{"n_layer": 16, "d_model": 192, "n_head": 2, "n_kv_head": 2, "head_dim": 96, "d_mlp": 768, "vocab_size": 8052, "activation": "relu", "norm": "layernorm", "norm_place": "pre", "norm_eps": 1e-06, "positions": "learned", "qk_norm": false, "attn_scale": 0.102, "bias": "all", "tie_embeddings": true, "parallel_block": false, "init": "normal", "init_std_qkv": 0.0484, "init_std_o": 0.0, "init_std_up": 0.0484, "init_std_down": 0.0, "optimizer": "muon_variant", "lr": 0.0102, "lr_mult_qkv": 0.4, "lr_mult_o": 4.0, "lr_mult_down": 2.0, "beta1": 0.9, "lr_head": 0.00609, "grad_clip": 0.5, "warmup_steps": 200, "schedule": "wsd", "decay_fraction": 0.928, "decay_shape": "pow", "final_lr_fraction": 0.0, "batch_tokens": 16384, "seq_len": 2048, "doc_mask": true, "train_tokens": 192100000, "steps": 11725, "dataset": "wikipedia_en"}
MLP neurons of a small language model. Each row is named by its layer, matrix (up: input weights; down: output weights) and neuron, and shows model dimensions 0-95. Each number is 200 + 30 x the weight over its row's rms, rounded and kept within 0 to 999.
Before each neuron's rows, "fires after" lists the tokens most often just before its 100 highest values on Wikipedia text that the model never trained on.

fires after: "\n"
L3.up515,220,158,182,200,182,218,188,187,200,179,224,232,136,206,256,229,229,190,212,197,149,204,221,246,247,149,229,204,176,198,267,222,263,156,178,237,192,225,222,209,203,209,184,160,195,216,196,185,251,210,179,180,171,209,172,168,180,212,200,199,212,182,222,216,165,216,208,233,166,200,169,194,184,261,178,217,240,181,128,190,196,173,198,199,174,209,176,217,173,199,197,192,260,185,207,207
L3.down515,165,228,182,214,163,258,187,186,227,180,212,165,167,237,220,183,190,227,178,244,229,223,181,213,231,188,194,191,177,194,219,175,174,222,186,180,239,241,197,203,183,206,158,187,152,171,170,206,250,168,243,183,193,207,198,230,199,269,177,164,249,216,193,183,188,228,260,248,250,205,196,251,239,193,190,194,201,216,163,131,211,207,201,181,149,221,196,206,141,173,188,206,238,168,219,114

fires after: " |", " 19", " 2011", " (", "|"
L5.up308,175,201,201,214,222,186,241,210,217,188,212,272,204,221,247,241,237,185,153,178,150,165,199,163,150,201,188,190,210,244,162,197,205,175,195,181,142,196,232,198,161,193,188,173,214,223,216,187,190,161,250,183,253,216,157,128,249,236,209,172,171,255,266,240,275,181,208,219,188,242,144,228,235,161,228,214,284,212,226,208,150,186,252,198,209,210,130,155,225,192,189,228,195,198,252,192
L5.down308,247,185,232,202,216,226,192,225,211,215,146,186,185,168,161,143,154,196,164,228,197,191,196,203,230,233,207,185,276,189,190,171,176,161,196,195,246,160,156,204,205,226,164,207,208,188,156,197,232,224,191,238,205,193,160,184,200,222,166,260,190,213,180,174,192,194,214,190,250,238,180,135,225,218,169,190,219,219,143,169,138,220,179,233,170,213,219,187,197,216,124,197,175,185,171,220

fires after: "\n", "==", "-", "==M"
L6.up367,194,212,237,151,171,168,228,132,174,143,208,193,188,181,213,198,220,176,199,121,192,198,226,187,241,231,217,221,231,212,193,174,202,205,201,184,196,178,194,223,243,155,263,196,256,220,185,202,147,196,232,230,184,212,189,185,230,148,205,164,208,268,175,185,166,115,207,170,232,214,196,217,173,172,250,215,258,213,149,219,171,223,183,184,203,194,275,179,195,206,207,193,155,154,172,209
L6.down367,190,114,238,175,179,269,198,221,218,200,225,187,212,194,223,193,163,191,227,205,220,193,187,212,224,163,214,212,209,255,215,180,229,245,182,242,213,202,206,237,173,170,201,205,220,201,199,223,173,149,153,168,224,201,135,224,175,173,186,195,173,194,217,232,180,180,202,237,223,211,209,199,149,200,141,179,235,183,219,194,198,178,196,191,217,207,188,188,205,194,214,269,250,206,191,259

fires after: "|", "\n"
L6.up365,175,192,187,217,238,155,181,216,196,149,214,177,151,182,215,222,225,170,238,180,229,214,169,226,179,156,194,216,221,171,199,213,182,177,210,222,197,226,215,193,169,199,215,177,232,119,187,219,212,152,192,230,189,131,184,206,204,160,234,199,196,153,218,188,183,133,144,231,159,218,207,198,201,167,204,235,234,161,194,186,179,194,234,208,207,194,186,147,219,215,274,179,248,227,210,209
L6.down365,203,226,184,127,235,210,201,147,220,248,169,207,157,231,150,174,202,180,222,249,180,179,160,231,182,187,178,160,196,182,204,212,196,213,143,198,249,159,253,193,214,204,198,125,134,219,185,214,179,271,225,210,199,149,233,194,187,215,217,196,214,191,186,140,189,218,218,231,200,255,209,206,215,219,185,171,161,195,163,215,270,196,213,241,135,210,189,192,170,202,195,199,181,188,234,203

fires after: " ", "-", "|", "\n"
L5.up703,196,202,203,156,184,200,198,226,223,184,186,204,181,223,247,227,233,246,211,234,180,210,208,163,205,141,200,224,161,228,255,207,232,179,170,238,185,135,199,171,233,226,210,211,209,198,161,174,203,180,184,258,199,154,252,232,230,201,249,154,264,214,222,181,181,165,147,203,161,228,196,200,213,190,254,224,179,222,173,208,169,190,230,251,196,232,194,231,185,216,214,238,185,228,227,144
L5.down703,207,227,210,169,186,228,227,206,217,152,189,236,218,145,194,208,191,181,175,266,210,205,198,160,198,187,200,174,233,241,249,232,197,203,181,235,221,190,152,220,225,285,142,188,189,185,202,221,196,177,239,204,187,192,198,150,206,191,195,180,168,181,177,212,226,182,116,228,214,176,206,170,235,254,140,215,182,167,166,143,216,182,185,170,182,181,200,170,212,188,236,184,161,264,177,173

fires after: " the", "The", " The"
L6.up381,147,200,195,218,183,164,214,214,216,245,226,195,219,222,259,199,214,222,238,225,160,200,207,192,198,171,195,189,232,216,216,181,236,212,244,238,176,208,174,184,207,203,157,198,228,203,153,238,194,147,191,210,202,172,241,190,205,137,253,152,166,234,227,219,258,216,247,205,161,152,187,194,234,128,230,194,200,203,151,235,180,169,165,204,134,169,201,212,204,209,186,205,182,257,152,198
L6.down381,224,165,197,165,169,195,205,244,205,216,200,120,268,168,234,217,158,195,217,197,223,201,184,201,237,203,154,175,187,263,187,133,201,180,208,195,211,247,212,227,169,140,171,230,195,207,202,184,195,243,185,212,156,216,230,236,151,192,181,187,245,206,204,213,204,142,196,199,195,191,222,168,173,205,206,228,205,176,178,208,189,175,178,215,197,154,166,163,165,158,201,215,226,224,134,175

fires after: "==", "-", "===", " |", "."
L5.up155,189,164,208,201,200,164,165,154,217,176,180,176,208,202,220,196,251,191,196,196,269,243,219,244,179,243,223,229,206,165,216,225,194,186,154,194,172,214,240,180,171,225,251,231,237,177,156,164,166,271,246,230,140,174,232,208,279,193,242,253,258,246,165,175,166,196,188,170,242,206,200,229,189,229,199,194,193,217,170,158,171,176,195,255,194,236,188,233,263,222,180,208,214,199,205,210
L5.down155,201,183,266,161,176,196,218,198,233,190,266,235,167,178,160,249,180,197,234,246,189,169,155,211,210,219,166,241,208,192,222,153,201,204,138,170,196,232,187,208,222,181,194,206,203,208,227,189,202,196,164,232,120,170,158,206,169,214,202,172,191,199,222,252,170,214,199,253,210,125,185,222,155,214,163,250,204,224,192,250,165,219,188,191,199,215,158,186,250,184,210,243,189,186,162,229

fires after: "\n", "-", "==M"
L2.up308,166,231,232,193,188,210,163,199,145,197,204,210,236,162,241,165,244,207,257,204,249,184,201,196,235,181,239,236,186,206,199,246,181,203,217,174,227,169,181,223,207,204,250,207,211,203,171,188,206,223,235,206,216,198,220,197,172,237,203,167,210,219,201,196,195,224,203,188,218,212,182,129,144,197,177,206,220,226,232,250,158,183,148,179,203,238,250,205,194,217,249,170,183,202,202,234
L2.down308,206,176,138,253,210,188,234,176,175,185,164,159,244,218,185,209,262,200,208,191,191,177,218,230,262,227,176,158,185,222,214,217,220,209,184,226,249,240,163,236,169,191,249,178,152,206,189,198,201,130,213,208,264,186,172,161,197,209,141,240,167,211,131,187,239,196,207,177,188,193,172,172,155,240,178,210,207,211,270,217,220,217,144,169,255,215,200,173,216,155,216,200,217,188,165,202

fires after: " |", " and", " 0"
L13.up367,190,218,240,226,177,197,154,228,205,156,216,240,195,220,239,174,221,157,155,213,285,189,216,170,207,217,199,190,163,217,181,211,211,172,264,160,179,244,202,224,194,176,169,185,213,219,221,149,177,206,223,195,185,219,209,218,188,233,248,172,212,145,210,219,194,207,202,243,189,199,202,156,211,128,165,239,234,229,217,207,151,180,243,214,191,225,230,184,201,154,160,184,239,214,228,212
L13.down367,215,253,149,231,202,153,198,186,160,148,212,200,245,225,225,219,226,202,196,194,172,215,202,180,162,164,206,218,206,241,270,214,202,189,196,188,236,221,132,241,178,220,189,243,224,160,181,241,228,240,231,138,240,223,181,183,243,132,194,192,149,186,194,251,200,203,262,254,249,197,172,158,178,219,235,216,176,206,237,187,124,169,206,207,214,201,159,222,200,171,167,227,231,231,175,164

fires after: " the", " for", " of", " a", " more"
L9.up381,184,222,167,213,192,206,187,200,213,155,185,199,212,178,237,189,171,151,196,185,247,178,194,189,206,215,264,141,216,170,234,260,191,241,159,177,259,214,236,181,216,198,153,143,211,213,190,232,175,189,202,239,208,93,203,164,202,220,164,233,203,200,227,213,160,167,233,164,227,251,223,234,178,162,178,170,203,227,216,186,144,153,164,187,217,229,177,179,229,213,218,218,197,186,227,189
L9.down381,148,215,212,185,140,231,185,220,157,166,162,176,207,187,222,217,217,164,224,187,197,225,188,167,240,193,229,172,199,191,222,258,252,191,213,206,189,201,196,235,210,205,187,209,229,226,203,238,192,150,232,192,209,194,208,187,210,233,219,230,178,189,216,149,169,224,200,199,205,146,232,162,156,189,194,224,261,239,213,228,240,200,214,158,173,236,254,208,199,176,214,203,191,168,191,206

fires after: " the", " in", " a", " of", " In", " At"
L10.up84,148,187,158,236,178,184,163,250,197,237,234,218,260,163,188,195,179,184,238,197,148,238,242,161,221,213,252,179,210,242,224,205,235,214,292,211,260,172,174,220,242,189,164,161,199,199,175,234,167,160,197,202,220,136,169,186,194,210,233,232,187,180,226,174,164,205,220,257,138,186,209,181,202,159,205,176,193,262,176,242,189,190,241,218,183,228,231,215,165,192,231,223,219,234,160,159
L10.down84,191,195,215,205,169,162,192,220,148,151,183,178,224,239,188,254,182,152,172,255,184,164,250,172,196,262,184,226,201,164,190,209,189,175,190,161,169,194,175,215,213,167,214,225,209,182,204,235,198,175,211,227,217,232,176,160,137,111,231,193,224,184,238,234,192,218,199,196,170,238,183,201,169,215,202,202,236,175,205,212,229,172,221,177,194,211,185,101,211,162,243,179,208,144,192,212

fires after: "\n", ".", " the"
L2.up236,169,216,157,193,218,212,189,225,159,210,188,177,113,199,207,223,175,201,200,182,206,125,197,218,165,156,250,245,222,181,211,187,279,225,171,209,135,171,247,203,233,163,231,177,239,159,213,216,192,233,154,212,205,161,253,230,202,186,195,232,204,226,213,207,219,146,222,188,230,157,192,131,212,226,223,234,233,180,173,266,169,182,198,270,211,216,184,244,163,231,239,194,238,237,215,230
L2.down236,213,173,189,175,169,215,182,229,180,211,183,230,239,262,143,209,201,221,149,197,213,180,209,178,188,212,181,223,195,188,194,114,187,250,210,196,137,180,176,206,205,192,238,224,244,209,195,216,170,180,170,195,234,219,154,249,186,299,214,162,237,186,167,202,174,163,222,214,292,158,226,126,231,208,218,194,158,173,184,225,178,171,195,237,198,174,176,188,205,259,183,175,208,211,217,239

fires after: " the"
L12.up577,154,208,193,209,222,232,174,198,216,164,166,188,214,188,219,169,165,171,201,249,182,218,179,189,201,180,209,163,181,215,231,126,232,180,212,183,212,250,167,178,203,196,169,197,166,246,155,262,148,220,189,245,205,161,207,181,178,190,189,215,163,236,246,200,233,211,210,161,206,233,193,128,210,146,241,194,203,219,182,204,197,171,161,178,151,205,205,166,215,193,161,208,183,144,174,219
L12.down577,160,172,276,189,173,196,179,227,187,203,257,162,237,228,200,217,191,154,216,198,241,181,225,196,257,143,234,244,216,207,212,207,185,188,197,180,188,151,164,193,207,164,193,219,204,219,185,208,204,184,128,220,221,243,181,170,218,195,241,210,222,223,208,215,206,168,130,240,170,189,177,215,168,209,167,214,224,163,215,251,167,196,232,180,171,203,187,188,216,200,261,215,194,165,196,211

fires after: "\n"
L2.up97,183,206,199,232,229,252,229,202,227,200,229,243,205,177,207,214,202,217,145,157,230,253,223,230,228,191,259,219,206,282,229,224,178,227,166,211,211,178,217,185,156,266,233,153,224,173,229,202,251,172,192,193,231,192,150,148,162,220,159,163,203,158,180,216,175,148,211,192,207,211,231,178,234,201,245,170,217,188,215,184,185,143,212,116,213,219,206,231,272,210,224,197,222,214,192,145
L2.down97,239,241,188,163,239,203,182,225,189,159,240,198,215,179,186,241,211,188,142,248,166,250,199,192,155,178,189,200,193,175,202,180,237,222,160,213,237,195,179,219,122,191,168,175,179,175,200,200,249,159,204,174,259,225,241,150,179,207,150,175,215,198,180,159,185,155,227,226,208,201,196,233,218,210,205,192,200,193,191,160,218,204,238,165,231,211,204,185,224,186,182,193,275,183,178,204

fires after: "\n", "-", "==Bi", " the", "ub", " of"
L2.up718,160,206,192,228,217,177,152,221,207,229,198,230,165,243,185,207,194,203,208,179,217,147,261,239,116,221,295,213,206,181,228,173,239,231,268,155,203,187,218,174,236,211,267,197,237,172,201,177,205,192,191,223,196,234,226,188,184,260,220,172,177,205,199,200,184,196,208,189,173,221,187,162,200,171,119,208,182,200,204,271,166,193,158,212,198,243,250,208,186,271,205,183,163,196,227,232
L2.down718,250,224,153,168,190,230,197,200,252,201,198,261,201,175,196,199,163,221,218,204,214,231,211,259,205,196,229,262,210,174,204,161,242,196,197,209,183,186,152,218,181,187,242,167,217,198,153,187,254,149,212,225,197,221,179,182,228,252,217,150,222,164,171,193,200,186,251,184,226,204,222,159,142,224,174,153,193,200,218,228,187,243,194,177,168,203,203,203,197,225,210,165,205,219,161,242

fires after: " |", " 5"
L5.up531,195,239,197,193,171,225,246,233,201,197,163,180,220,175,203,304,207,195,203,247,236,193,172,206,200,195,189,136,142,239,172,196,205,217,216,224,211,161,190,204,201,159,227,148,231,213,188,165,171,173,198,193,224,192,185,130,260,273,264,167,214,215,198,189,211,168,230,191,243,269,202,165,242,187,179,224,218,225,187,193,226,136,191,263,186,183,146,188,180,201,258,206,195,242,227,207
L5.down531,168,218,207,172,184,225,257,176,195,233,193,193,183,186,231,242,242,156,147,207,172,207,234,204,205,215,208,178,220,191,204,229,202,171,183,173,159,225,164,222,168,221,146,195,268,204,216,217,218,215,253,241,143,235,182,190,210,186,183,181,138,192,229,229,222,196,160,248,231,214,213,208,226,202,153,240,155,203,198,114,178,157,202,233,150,215,164,181,181,182,188,236,165,182,237,181

fires after: "\n", "-", " also==", "In", " |"
L5.up762,199,127,208,186,205,136,206,202,167,207,234,229,261,145,236,187,229,174,164,179,200,229,196,161,153,197,228,265,215,216,204,206,188,216,163,192,130,173,151,236,248,187,202,183,222,192,253,195,177,207,263,218,160,215,177,223,175,219,211,145,170,199,246,225,172,226,228,210,201,211,215,146,218,236,228,227,191,217,157,203,181,212,260,215,182,204,185,201,226,200,191,150,224,145,235,206
L5.down762,195,201,175,189,220,155,191,199,162,231,240,151,257,183,230,156,126,233,210,231,254,207,177,227,190,199,158,163,186,206,197,167,150,229,197,192,165,194,207,203,211,152,242,239,152,217,180,159,211,204,163,205,200,254,172,207,231,132,190,222,163,231,223,247,194,173,188,213,228,204,180,209,116,160,228,181,169,209,235,245,224,189,213,163,197,194,183,201,239,184,170,218,198,150,246,268

fires after: " |", "6", " 1,", " the", " 38", "2"
L10.up710,218,192,231,252,211,203,166,227,238,217,239,212,265,206,222,182,253,184,123,155,234,221,175,132,214,193,211,206,183,250,201,222,177,174,235,158,172,216,136,235,168,190,158,213,205,210,173,174,169,191,205,184,244,202,196,165,194,166,205,200,189,159,241,159,238,155,193,196,154,193,234,179,209,200,189,204,229,207,172,197,167,200,177,201,179,183,199,218,158,240,215,193,265,227,222,207
L10.down710,261,228,196,193,143,212,225,211,153,101,208,228,224,174,229,203,213,201,259,191,189,203,218,170,208,181,219,219,215,191,245,161,180,163,181,221,177,231,166,226,213,219,177,222,137,187,245,207,182,158,160,233,229,260,240,265,214,183,169,212,216,171,228,209,200,211,146,193,221,205,175,203,189,217,232,208,262,178,209,190,193,186,242,253,187,215,228,191,232,135,154,179,215,251,179,226

fires after: " |", " the", " to", " +", " -"
L10.up68,228,244,221,226,180,217,173,189,208,216,176,169,178,180,219,212,210,240,213,202,211,195,237,182,216,162,244,160,172,190,256,219,232,242,250,184,183,222,282,235,233,157,195,189,147,180,205,210,255,189,187,161,203,174,189,199,246,230,202,156,182,215,184,126,228,212,210,203,206,183,161,181,240,203,253,165,164,216,231,191,180,221,170,206,156,227,209,172,136,175,181,208,141,225,164,217
L10.down68,195,194,220,188,226,223,212,272,221,200,224,193,239,195,247,172,216,216,228,188,158,206,292,196,196,146,165,215,228,202,194,202,184,179,199,212,173,276,185,190,151,238,241,218,175,214,204,186,193,207,226,217,174,179,202,232,184,155,186,216,213,195,187,214,201,235,191,178,262,198,176,209,141,199,211,201,228,205,174,169,140,187,188,194,172,205,211,184,185,121,169,177,148,214,167,166

fires after: " P", "sp", "P", " p", "p", " prop"
L9.up473,207,174,142,150,177,190,244,211,191,225,240,172,196,194,177,178,212,206,179,211,216,240,153,146,260,188,218,208,230,185,174,229,215,220,191,223,232,148,194,219,209,168,187,224,198,225,240,222,191,150,194,215,219,165,165,198,262,199,159,212,168,206,184,201,183,203,218,127,217,204,232,176,164,181,229,153,244,202,274,155,191,194,199,235,168,221,213,199,240,261,168,205,176,256,161,233
L9.down473,172,209,242,163,212,255,205,192,269,203,233,239,189,224,173,240,247,189,238,120,201,200,188,190,237,216,240,205,242,142,177,160,175,194,225,227,229,243,224,214,150,242,252,226,251,216,233,247,175,246,199,189,180,190,224,182,206,205,210,180,157,187,204,194,172,202,202,155,149,236,178,225,172,246,225,195,248,216,193,194,232,171,206,148,179,160,213,214,188,225,170,143,263,190,211,172

fires after: "-", "\n", "|"
L5.up586,150,201,217,210,167,228,205,187,139,134,189,240,203,180,226,190,231,203,219,193,187,217,176,183,143,193,218,242,199,172,195,188,209,150,185,178,177,190,225,228,201,185,236,249,174,193,183,231,156,228,273,211,209,171,255,173,249,162,208,177,204,226,243,183,140,198,196,191,211,206,181,208,257,206,259,206,252,250,141,217,204,164,192,215,196,188,246,257,214,185,232,194,202,169,231,187
L5.down586,211,203,228,159,212,187,183,205,209,208,243,192,183,187,165,193,209,187,171,191,237,200,176,191,276,213,212,195,249,236,200,188,211,191,195,228,164,223,206,196,209,206,207,181,208,192,213,204,228,180,203,168,207,228,132,175,163,223,205,208,214,198,152,210,263,153,192,198,228,196,220,159,183,189,145,215,186,160,220,240,183,173,236,170,229,175,187,158,182,199,196,246,230,196,157,234

fires after: " |", " the"
L6.up389,168,184,203,221,215,231,180,258,228,149,179,167,230,220,221,219,224,131,222,239,239,227,236,191,263,234,236,186,159,185,258,175,216,180,225,206,202,187,256,195,237,198,166,219,210,229,196,200,171,181,169,192,205,175,219,123,255,169,250,152,231,195,207,205,227,190,173,254,233,168,245,146,220,227,228,173,179,198,229,163,189,186,182,213,185,243,196,137,204,198,135,197,113,228,243,240
L6.down389,178,233,166,208,190,152,196,184,200,198,218,178,219,166,213,225,202,228,250,257,193,180,247,201,216,149,241,175,150,198,233,171,121,195,211,224,227,199,227,171,202,248,186,210,179,223,182,150,213,186,144,158,186,149,169,203,168,175,209,181,199,269,296,203,259,183,218,225,206,210,248,179,199,210,227,174,200,196,177,206,198,169,200,214,189,211,159,189,201,227,214,220,160,201,152,166

fires after: " |", " 0", " 19", " 5"
L5.up171,205,266,217,246,140,184,206,181,239,218,200,225,209,180,192,258,232,149,177,200,199,196,196,156,212,182,196,154,188,239,208,202,190,198,205,196,146,189,221,204,183,206,207,190,170,234,128,154,224,179,211,171,254,197,153,148,214,247,217,171,198,220,178,193,275,219,172,221,244,253,213,141,218,166,204,222,140,201,199,135,249,183,187,222,208,200,192,199,188,216,247,217,199,185,230,215
L5.down171,218,248,222,201,173,198,204,222,166,207,189,218,223,170,208,201,210,132,175,215,234,188,194,179,173,155,228,176,174,262,174,178,150,168,261,168,166,199,210,240,183,196,200,220,261,177,182,174,205,153,217,218,206,207,223,158,187,208,165,190,139,223,175,215,233,222,204,242,231,185,192,187,239,200,138,204,167,194,199,182,254,188,157,207,204,250,194,182,216,203,167,213,176,178,230,213

fires after: "|"
L6.up125,183,200,244,179,213,173,162,196,184,162,212,214,232,235,210,204,207,157,222,153,214,247,214,184,222,186,199,197,227,208,225,197,202,228,235,168,178,221,271,177,164,160,225,198,220,203,177,170,230,88,223,207,223,164,191,183,219,164,190,206,185,185,172,189,189,187,200,239,180,194,165,232,191,171,264,223,224,214,200,202,222,262,214,221,195,197,195,225,228,221,245,212,179,237,257,142
L6.down125,248,214,231,199,200,208,197,227,147,198,160,214,163,124,191,176,155,194,204,244,210,198,209,226,217,180,207,164,256,207,268,191,239,219,168,258,229,176,233,178,244,204,159,207,223,203,169,225,154,264,224,206,212,178,194,152,183,261,210,171,208,195,195,192,222,191,180,189,248,182,189,145,212,216,174,164,223,177,138,204,191,177,182,189,235,218,198,204,182,189,162,180,238,212,163,212

fires after: " |", " –", "–"
L13.up534,165,223,224,241,185,187,220,208,200,192,190,275,237,172,177,220,196,176,162,172,194,207,218,211,157,192,212,230,221,214,184,199,213,211,127,233,172,178,181,260,195,179,168,164,188,189,238,234,225,206,168,181,217,190,200,211,236,152,226,316,171,204,233,237,265,178,178,213,219,219,183,211,188,157,247,187,264,197,175,143,236,172,198,190,155,226,191,208,186,181,136,190,193,273,181,198
L13.down534,252,151,165,203,182,238,197,205,172,206,197,273,255,183,121,165,209,199,200,156,227,192,264,183,213,212,162,159,216,181,215,216,202,215,192,223,219,237,207,237,221,183,241,180,170,254,257,239,188,247,260,200,195,265,236,212,193,225,168,275,202,150,189,234,185,178,177,232,230,171,168,131,198,175,234,176,184,143,177,213,214,189,237,199,200,224,185,219,223,241,153,147,202,216,183,221

fires after: " at", " of", " by", " P", "p"
L10.up355,175,171,174,184,207,192,192,206,164,198,198,188,184,205,197,236,182,224,197,236,175,215,159,130,226,225,184,161,196,246,214,231,198,204,231,155,219,149,169,187,189,156,188,188,173,141,208,230,162,194,223,201,179,254,162,188,201,196,229,191,219,224,225,170,233,207,146,143,236,210,172,151,261,225,179,190,171,223,247,203,201,170,218,238,175,235,237,217,164,189,168,215,175,164,240,146
L10.down355,192,160,212,240,174,219,209,185,186,197,239,263,180,244,179,225,185,146,163,166,131,217,155,229,180,154,223,255,163,160,173,206,221,216,186,174,173,157,219,210,185,224,231,163,189,218,175,260,184,204,205,229,131,184,169,183,212,169,195,212,206,238,227,230,148,236,224,127,191,240,208,147,210,189,164,200,256,236,208,207,221,169,238,139,197,235,152,215,170,196,189,186,195,218,201,232

fires after: "\n", ".", "s."
L4.up744,187,190,190,214,206,155,145,151,200,206,202,193,159,201,235,180,258,200,170,203,191,220,183,194,255,187,238,170,250,146,269,186,229,207,155,221,224,149,197,221,184,223,177,206,200,214,169,180,178,206,233,207,246,166,175,188,207,165,231,191,192,217,187,203,170,190,193,222,206,217,193,170,200,173,264,181,233,164,253,217,246,175,213,203,247,260,256,206,215,175,218,205,158,196,245,114
L4.down744,225,210,248,224,211,198,209,225,177,164,180,168,249,198,255,278,154,187,174,194,250,197,172,212,176,190,172,202,217,192,193,139,235,204,216,227,255,245,161,197,182,158,224,194,141,222,156,186,184,130,167,201,263,192,185,193,153,238,187,223,267,213,204,281,165,199,209,207,210,184,183,205,189,238,219,244,193,178,210,181,234,222,199,196,216,202,167,226,186,181,165,226,192,228,167,181

fires after: " |", " 0", " 18"
L5.up200,191,142,256,208,153,238,210,220,196,213,218,196,236,214,270,221,157,164,189,192,230,202,188,150,271,177,163,199,209,157,193,179,179,205,223,186,174,153,235,199,215,233,208,202,188,159,157,228,230,184,141,220,236,216,215,205,207,230,206,210,215,218,230,139,186,166,220,202,177,212,143,179,213,213,170,184,156,213,209,189,234,214,146,190,195,174,151,204,190,216,216,193,199,137,220,185
L5.down200,233,211,209,217,188,133,196,201,206,164,233,161,203,197,166,200,174,179,177,219,176,176,184,179,212,244,212,161,185,170,211,207,175,251,169,210,179,190,172,237,207,170,169,215,220,210,194,167,196,229,190,173,152,221,235,189,212,226,202,180,154,214,188,252,244,205,159,230,227,221,204,278,229,135,175,262,198,186,199,188,202,196,175,174,190,164,210,201,200,256,184,201,194,209,198,123

fires after: " |", ")", " 6"
L9.up668,138,165,182,225,162,264,221,174,178,176,244,267,195,221,229,216,227,214,183,225,160,128,202,200,230,230,198,214,175,173,199,208,193,215,215,208,174,204,202,193,217,161,136,212,195,203,211,210,234,179,201,244,229,160,188,231,215,143,225,192,190,198,225,168,268,216,204,242,148,221,172,212,185,162,207,131,213,222,217,186,206,223,178,251,202,185,214,152,215,189,246,178,175,232,215,213
L9.down668,147,203,190,200,175,189,191,251,159,198,204,206,223,156,221,220,184,239,236,213,202,169,240,201,166,176,212,191,217,180,260,162,197,207,198,137,181,158,220,207,199,180,274,222,215,198,233,192,250,181,195,172,222,249,173,218,163,178,211,210,154,196,274,226,193,202,239,225,207,174,210,176,182,191,244,105,214,204,232,219,178,210,248,215,190,165,165,213,221,212,194,167,184,162,213,182

fires after: "\n", " |", "|", "-"
L3.up302,252,178,255,206,191,203,228,162,149,201,196,179,230,188,153,157,274,238,221,180,172,228,198,210,211,174,265,234,242,197,177,205,237,178,170,181,179,176,195,175,183,225,294,188,250,173,172,216,181,214,251,181,176,202,240,172,184,142,191,174,166,201,177,201,137,222,231,214,136,238,197,199,238,178,249,196,207,237,181,209,217,186,204,215,235,209,164,259,223,202,228,207,198,239,234,197
L3.down302,233,227,182,191,262,204,215,220,147,157,222,192,283,212,214,216,205,215,164,224,252,193,146,209,249,147,152,189,234,191,146,207,234,250,172,186,196,172,206,220,199,192,115,127,194,174,215,225,186,164,195,184,162,224,220,219,192,216,177,172,178,226,162,194,216,172,214,205,183,194,198,177,194,238,220,217,152,207,209,190,239,214,221,195,185,200,168,157,209,189,242,166,239,186,197,187

fires after: " |", " on", "On", " On"
L9.up198,212,247,205,222,180,257,204,225,192,199,169,158,181,197,210,145,205,263,171,213,213,182,264,168,215,156,187,196,185,156,163,180,178,195,200,229,201,232,213,287,196,200,261,195,192,232,216,183,192,228,188,239,172,145,198,234,233,213,186,159,240,127,197,170,200,210,218,223,226,216,201,134,155,167,234,147,194,237,213,201,216,228,190,200,200,180,245,187,166,194,219,201,206,193,231,201
L9.down198,243,155,221,189,209,196,214,196,178,171,193,172,235,217,177,178,186,236,183,188,205,208,226,177,185,190,164,172,141,208,245,207,259,190,183,207,188,223,226,194,175,216,234,301,272,229,293,198,243,205,189,193,232,189,194,222,245,224,154,205,234,141,190,208,226,171,188,222,179,164,205,179,230,162,267,149,183,191,237,210,221,193,207,204,215,196,235,208,145,207,161,203,228,196,218,231

fires after: "\n", " |"
L3.up297,181,253,215,151,171,217,214,193,168,201,234,182,158,181,232,212,223,174,202,187,167,192,230,216,173,184,219,234,188,228,191,210,215,218,139,260,217,213,222,203,185,243,252,197,220,174,236,212,227,173,208,190,159,174,216,173,227,236,192,152,226,233,216,184,186,202,188,197,120,221,161,188,294,211,175,187,187,230,233,187,125,166,183,218,186,201,195,222,255,222,224,184,167,213,220,161
L3.down297,196,212,201,223,166,186,212,222,154,211,203,174,219,226,200,238,249,208,203,258,228,221,130,179,216,209,229,172,214,232,250,194,241,204,176,213,209,180,182,189,182,179,203,193,230,194,199,192,204,181,149,182,193,209,176,132,210,212,188,226,162,139,190,230,182,185,258,186,94,205,200,236,191,153,184,162,207,155,230,192,149,180,192,250,191,244,224,243,201,214,180,183,260,247,138,233